config = dict(
    num_hidden_layers=14,
    hidden_size=192,
    num_attention_heads=6,
    num_key_value_heads=6,
    head_dim=32,
    intermediate_size=768,
    vocab_size=1403,
    hidden_act='relu',
    norm='layernorm',
    norm_place='pre',
    norm_eps=1e-05,
    positions='learned',
    qk_norm=False,
    attn_scale=0.177,
    bias='all',
    tie_word_embeddings=True,
    parallel_block=False,
    init='normal',
    init_std_qkv=0.0275,
    init_std_o=0.0,
    init_std_up=0.0275,
    init_std_down=0.0,
    optimizer='muon',
    learning_rate=0.00804,
    lr_mult_qkv=0.7,
    lr_mult_o=0.709,
    beta1=0.95,
    lr_head=0.00609,
    max_grad_norm=1.0,
    warmup_steps=200,
    schedule='wsd',
    decay_fraction=1.0,
    decay_shape='pow',
    final_lr_fraction=0.0,
    batch_tokens=16384,
    max_seq_len=512,
    doc_mask=False,
    train_tokens=167800000,
    max_steps=10242,
    dataset='wikipedia_en',
)
MLP neurons of a small language model. Each row is named by its layer, matrix (up: input weights) and neuron, and shows model dimensions 96-159. Each number is 128 + 32 x the weight over its row's rms, rounded and kept within 0 to 255.
After each neuron's rows, "fires in" lists the words (lower case) most often at its 100 highest values on Wikipedia text that the model never trained on; "fires on" lists the tokens most often at its 100 highest values on Wikipedia text that the model never trained on. A number after a token or word is its count.

L6.up190 [107 193 178  97 118  81 139 102 136 154 105 132 185 142 108 121 126 112 109 141 121  74 173 139 111 148 141  98 142 151 122 122 111 140 156 126 109 151 108 114  95  95 121 151 166 158  96 140  63 181  95 150 145  78 128 117 125 204  64  64 115 141 137 172]
fires in: "will" 19, "to" 18, "would" 9, "today" 4, "did" 4, "who" 4
fires on: "ill" 22, " to" 20, "d" 10, " would" 9, "o" 7

L10.up107 [109 146 120 189  93  99  92 131  98 156  85 106 111 109 110 106  91 156  85 142 137  73 142 129  92 154 187  95 192  96 128  99 165  85  91 118 114 117 149  77  84 138  74 133 137  66 155 133 166 145 131 115 162 125 141 160 105 143 152 164 138  65  71 149]
fires in: "of" 23, "in" 16, "northern" 9, "north" 8, "new" 5
fires on: " of" 23, " in" 17, "ort" 12, " North" 7, " West" 5, " New" 5

L10.up489 [ 73 178 160 111 108  89 102  92 117 152 132  77  94 111 121  86 112 125  91 140 113 100 131 104 179 123 206 189 161 161  96 140 137  98  97 162 166  88  93 209 140 135 127  98 136 184 112 179 121 187  76 123 169 147 107 141 152 157  84  56 162 177 159 132]
fires in: "he" 71, "to" 8, "held" 6, "would" 5, "itself" 5
fires on: " he" 78, " to" 8, " would" 5, "elf" 5

L9.up359 [101 208 103 167 128 181 145  93 113 123 136 146  98 155 123  89  76 136 157 159 133 119 152 166 137  91 116 157 161 114 114 142  84 147 153 142 144 139 135 112 131 171 185 132 129 117 120  80 123 122 147 145 147 132 141 137 184 130 137 193 168  54 164 128]
fires in: "the" 41, "first" 7, "singles" 5, "third" 4, "personal" 4
fires on: " the" 39, " first" 7, "les" 6, "inal" 4, "ird" 4, "al" 4

L10.up648 [162 131 105 136  66 185 138 129 152 116 124 133 144 125  34  97 105 100 134 194  91 122 115 161 126 108 187 131 153 143 116  39 122 111 132 135 142 152 107 188 122 142 157 158 177  73 118 151 142 107 116 200 138 102  96 111 171 100 140 166 119 143  77 137]
fires in: "a" 39, "after" 8, "produce" 5, "act" 4, "due" 4
fires on: " A" 62, " a" 23, "ue" 6, "ce" 5

L10.up756 [105 138 161 117 139 108 113 118  69 131 105  86 121 136 175 121 151  75 137 141  96 145 199 161 126  77 121 159 154 112 131 169 216 116  97 111 120 111 130  71 142 138 120 177 129 182 156 105 133  70 125 129 147 134  70  72  94 148 158 169 165 141 130  83]
fires in: "an" 60, "another" 6, "any" 6, "analysis" 4
fires on: " an" 78, " An" 19

L6.up409 [145 163  97  73 125 189 152 123 119  61 128  70 147 159 107 124 195 113  76 118 133 159 136  87 154 123 121 119 159 182 150 149  71 153 138 131 118 105 120  96 115  84 116 115 160 123 101  91 184 158 108 139 111 148 100 143 171 128 163 172 141 114 113 162]
fires in: "from" 17, "by" 11, "to" 10, "of" 9, "the" 8, "country" 6
fires on: " from" 17, " of" 10, " by" 10, " to" 10, " the" 8, " loc" 7

L11.up554 [114 148 152 110 148 129 114  87 146 132 173 133 137 173 124  70 132  77 143  87  96 137 192 193  77 142 107 126  72  87 124  85 172 124 197 184 128 117  98 171 164 181 147 135 186 144 149 139  98 132  84 158 181 106 136 168 120  76  86 156  83 130  70 121]
fires in: "a" 60, "after" 15, "according" 5, "as" 4
fires on: " a" 53, " A" 31, "A" 16

L4.up562 [139 108  92  58 129 113 169 123 116 117  94  71 175 121 111  90 153  96 209 144 119 119 178 152 143  81 123 141  71 112 110 117 136 135 132 127 175 106 107  55  99 165 149 146 126 183  77 121 134  74 163  74 119 122 119 139 154 106 125 169 125  92 152 142]
fires in: "an" 64, "any" 8, "another" 6
fires on: " an" 100

L6.up537 [ 64  77  88  75 147 195 116 139 139 105 106 153 154  88 117 121 112 165 150 176 146 138 107 181 159 157 131 118 130 162 101 109 149 102 107 129 130  78 166  85 153 147 125 107 114  90 132 182  70  92 140 149 129 108 117 220 104 125 120 185 158 133 135  74]
fires in: "as" 18, "served" 14, "of" 13, "serving" 4, "appointed" 4, "in" 4
fires on: " as" 18, "ed" 16, " of" 13, "ing" 7, "in" 6, " ex" 5

L6.up41 [130  78 146 160 149  96 184 103 109  96 179  94 193 121 126 130 126  54 116 137 108 141 117 168 153 118 141 150 186 126 145  72 172 104  95 164  89  84 119 136  92 159 104 146 135 131 133 151  96 107  93 174 213 149 121 100 124 177 129  93 114 115 126 133]
fires in: "of" 39, "bill" 10, "early" 8, "and" 5
fires on: " of" 39, "ill" 10, "ic" 7, "ly" 6

L5.up746 [ 92 101 132 130 143 140 120 128 161 136  96 112 121 139 148  75 142 110 139 106 100 108 125 167 121 136 180 177 106 152 106  95 167 128 129 128 192 131  77 168 142 113 126 116 171 128 122 183 129  92 138 145 102 177  93 121 117 108 151  97 150 148 127 142]
fires in: "is" 31, "a" 16, "met" 4
fires on: " is" 35, "et" 29, " a" 16, " en" 5, " sc" 4

L10.up685 [ 85  47  74 136 142 129  84 115 129 106 148  89 120  83 143  90 129 125 141 103 117 177 123 195  93 128 118 130 161 108 126 123 160 130 145  89 190 114 128  95 111 139 141 121 141 145 143 126  67 139 160 187 114 145 130 174  76 143 141  99  82 153 153 140]
fires in: "to" 28, "as" 25, "of" 9, "not" 8
fires on: " to" 29, " as" 25, " of" 9, " not" 9, " ch" 6

L4.up614 [181 118 156 113 164 121 120 158 166 150  72 127 104  97  66 145 181 113 147 139 135 143 130 174  90 137 150 155 191  83 167 127 153 118 198 112 172 151 156 205  99 124 115 152 118  85 113 121 138  99  92 111  93 136  96 174 102 162  83  73 114 131  31 135]
fires in: "is" 46, "american" 9, "became" 6
fires on: " is" 50, "c" 9, " American" 9, " became" 6, "v" 5

L5.up220 [147 139 178  98 151 100 140  96 188 138  94 158 117 168 156 124 184 103 131 177 171  66 110 142 155  58 157  71  74 156 129 134 142 192 126 126  90 103 106  83 123 104 165 146 147 140 124 117 158 160 123  85 151 120 172 107  48 145 151 117  89  99 110 127]
fires in: "will" 20, "to" 17, "you" 16, "youtube" 4, "young" 4
fires on: "ill" 28, "ou" 21, " to" 20, "n" 7, "oun" 4, "e" 4

L6.up264 [117  87 124 100  99 142 124 101  93 157 118 146 148  72 158 100 125 182  99  89 167 158 132 200 119 146  73 152 168 158  65 107 145  84 190 121 165 153 150 150 118  99  70 107 145 142 119  92 187 132 133 169 145 150 126 115  41 152 103 168 161 183  63 132]
fires in: "is" 26, "of" 19, "in" 9, "infantry" 6, "institute" 5
fires on: " is" 27, " In" 25, " of" 19, " in" 9

L6.up204 [131  39  98 160 173 150 120 156 105 113 156 115 159 135  97 117  53 147 103 100 133 138 114 191  81  99 160  84  96 109 107  85 106 125 113 124 189 172 146 109 143 137 116 122  94 145  97  92 146 123 146 158  90 125 127 113  82  93 163 122 204 155 110  60]
fires in: "of" 35, "as" 14, "is" 6, "education" 5, "in" 5
fires on: " of" 35, " as" 14, "ation:" 9, " is" 6, " in" 5

L4.up13 [208  84 174 109 111  67 157 165  66 100 131  76 186 116 153 156 167  99 130 150 159  69  84 124 132 115 214 133 116 143 128  84  98 103 163 111 147 137 151 156 105 134 104 118 139 117 169 100 125 117 108 138 162  96 148  75  89 128 122 109 158  94 142  32]
fires in: "of" 27, "bill" 10, "10" 7, "order" 7, "band" 5
fires on: " of" 27, "ord" 13, "ill" 10, " 10" 8, "k" 8, " b" 7

L11.up529 [106 106 155 155 177 126 136 103 110 132  97 106  88 134 135  80 168 143 161 143 121 115 191 220 136  38 132 151 178 105  85  93 143  89 154  69 136 101  76 160  55 146 142 173 150 167 121  85 161 160 144 119  98 154 150  90 171  91 125 152 157 104 152 158]
fires in: "an" 75, "any" 6
fires on: " an" 93, "n" 5

L4.up94 [160 147 155 182 111  74 183 165 153 178 137  88 174 140 129 148  95  74 100 125 154 147 140 115 142 120 146 168 164 153 160 112 158 127 127  98 166 111  92 113 125 136 102 141 140 114 168 109  77  85 156 120 129  85 101 158 125 129 147 119 162  98 130 195]
fires in: "of" 27, "following" 12, "next" 11, "early" 9, "most" 6
fires on: " of" 27, "xt" 13, "ly" 12, "ing" 9, " most" 6, " follow" 6

L11.up185 [111  60 126 140 142 180 133 112 133 129  81  79 178 137 130 114 120  88 127 156 157 144 135 113 104 168 130  88 134 142 121 107  79 146 163 119 175 106 165 110 137 111 121 146 142  82 167  69 134 150 159 221 151 126 138 116 123 103 180 152 101  79 117 160]
fires in: "the" 20, "of" 18, "and" 7, "that" 4, "wheelhouse" 4
fires on: " of" 18, " Th" 16, "h" 11, " The" 11, " the" 9, " and" 7

L11.up760 [100 147  93 122  96  43 107 136 114  98  89 152 147 151  84 133 149 145  97 115 143 103 162 127 126 145 174 109 117 119 128 105 147 132 162 102 102 127 147 116  50 132 119 191 134 103 126 158 176 170 129 181 108  39 119 112 112 179 132 149  67 123  57 117]
fires in: "on" 26, "in" 14, "by" 12, "during" 12, "of" 10, "for" 8
fires on: " on" 21, " in" 14, " by" 12, " during" 12, " of" 10, " for" 8

L5.up334 [108 165 122 140 166 126 136  82 137  60 107  49 109 158 146 192 141 131  82 141  83 129 155 128 121 133 113 135 144 149 101 136  99 112  92 148  77  93  79 133 100 143 172 120 166  79 133 126 154 173 198 147 158 176  85 213 132 169 112  32 106  33 116 137]
fires in: "now" 22, "united" 12, "country" 11, "ireland" 9, "york" 8
fires on: "ow" 35, " count" 20, "re" 15, " United" 12, " York" 8, " States" 5

L6.up627 [125  79  87 165 175 156  94 173 167 185 123 144 118  98 180  97 110 146 153 195 158  78 114 164 160  80 110 138 159 141 138  82 181 171 163  89 209 121 122 142 137 125 140 127 128 147 152 159  85 110 155  61  91 177 117 210  51 117 178 135 119 162  90 111]
fires in: "a" 33, "an" 12, "joined" 8, "met" 4
fires on: " a" 35, " an" 12, "et" 10, "oin" 8, "ack" 5

L6.up690 [161 109  77 123 114 132 138 102 135 216 115  72 117 101 180 137 139 214 151 156 110 123 151 159 174 150 166 173 155 141 119 113 132  86 143 148 147 125 142 188 131 114 122  45  96 138 152 120 128 114 127 109  81 197 139 145  79 156  93 125 141 143 151  33]
fires in: "a" 27, "an" 7, "five" 6, "also" 5, "now" 5, "of" 5
fires on: " a" 27, " p" 18, "ive" 7, " an" 7

L7.up343 [177  75 153 132 118 137 185 151 192 115  77 145 207 107 123  63 169 100 139 159 100  70 126 158 117  89 188 188 126  58 166 181 136 136  80  94 163 118 107 123 136 149 101 121 138 108  95  59 140  96  86 119  65 121  87 144 151 164 119 131 134 167 108 105]
fires in: "a" 79, "available" 4, "awarded" 4
fires on: " a" 90, " is" 5

L4.up531 [200 115  89 142 195 144 136 144 182 124  81 196 147 131  80 120 145 100 172 151 102 127 151 154 125 107 130 142 167  84  88 153 119 133 111 179 115 127 136 119 147 166 135 105 117 147 120 133 125 150 103  99 121  91  92 123 138 159 104 155 133 122 123  81]
fires in: "american" 12, "english" 11, "first" 11, "became" 9, "third" 8
fires on: "ian" 32, "lish" 11, " first" 11, " American" 10, " became" 9, "ird" 8

L10.up707 [128  89  85 119 127 117  85 126 158  84 149 120 176 140  94 148 141 122  82 133 105 118 109  99 119 102 190 133 119 157  59 112 114 136 171 113 163 122 122 127 108 123 126 196 117  70  74 138 124 181 147 169 161 123  71 126  96 189 175 115  95 117 114 115]
fires in: "after" 28, "day" 9, "during" 8, "usa" 7, "for" 7
fires on: " after" 23, "ay" 11, " for" 8, " during" 8, " US" 7, "fter" 6

L9.up519 [135 116 143 128  82 181 148 101  87  82 120 132  86  88 101  77 110 102 144 139 135 153  79 164 147 147 109 130  96  63  90  92 123  95 120  82 151 115 106 180 135  58  89 127 171  90 156 160  94  88 115 171 148 172 114 154 162  70 134 150 114 203  79 113]
fires in: "a" 47, "sq" 11, "super" 4
fires on: " a" 41, "q" 17, " A" 11, "er" 9, "a" 8

L7.up342 [158 117 148 183  81 189 135 168 146 129 137 135  87  80 157 156 119 124 119 161  80 176  96  88 145 133 173 144 176  93  92 117 109 124 143 180 125  94 132 121  91 116 122 154  93 147 165 134 145 117 172 136 138 105 127 126 155 180 178 102 112 123 160  61]
fires in: "children" 15, "father" 12, "early" 9, "many" 8, "member" 4, "another" 4
fires on: "ild" 18, "ar" 15, "ather" 13, "any" 8, " char" 6, "other" 6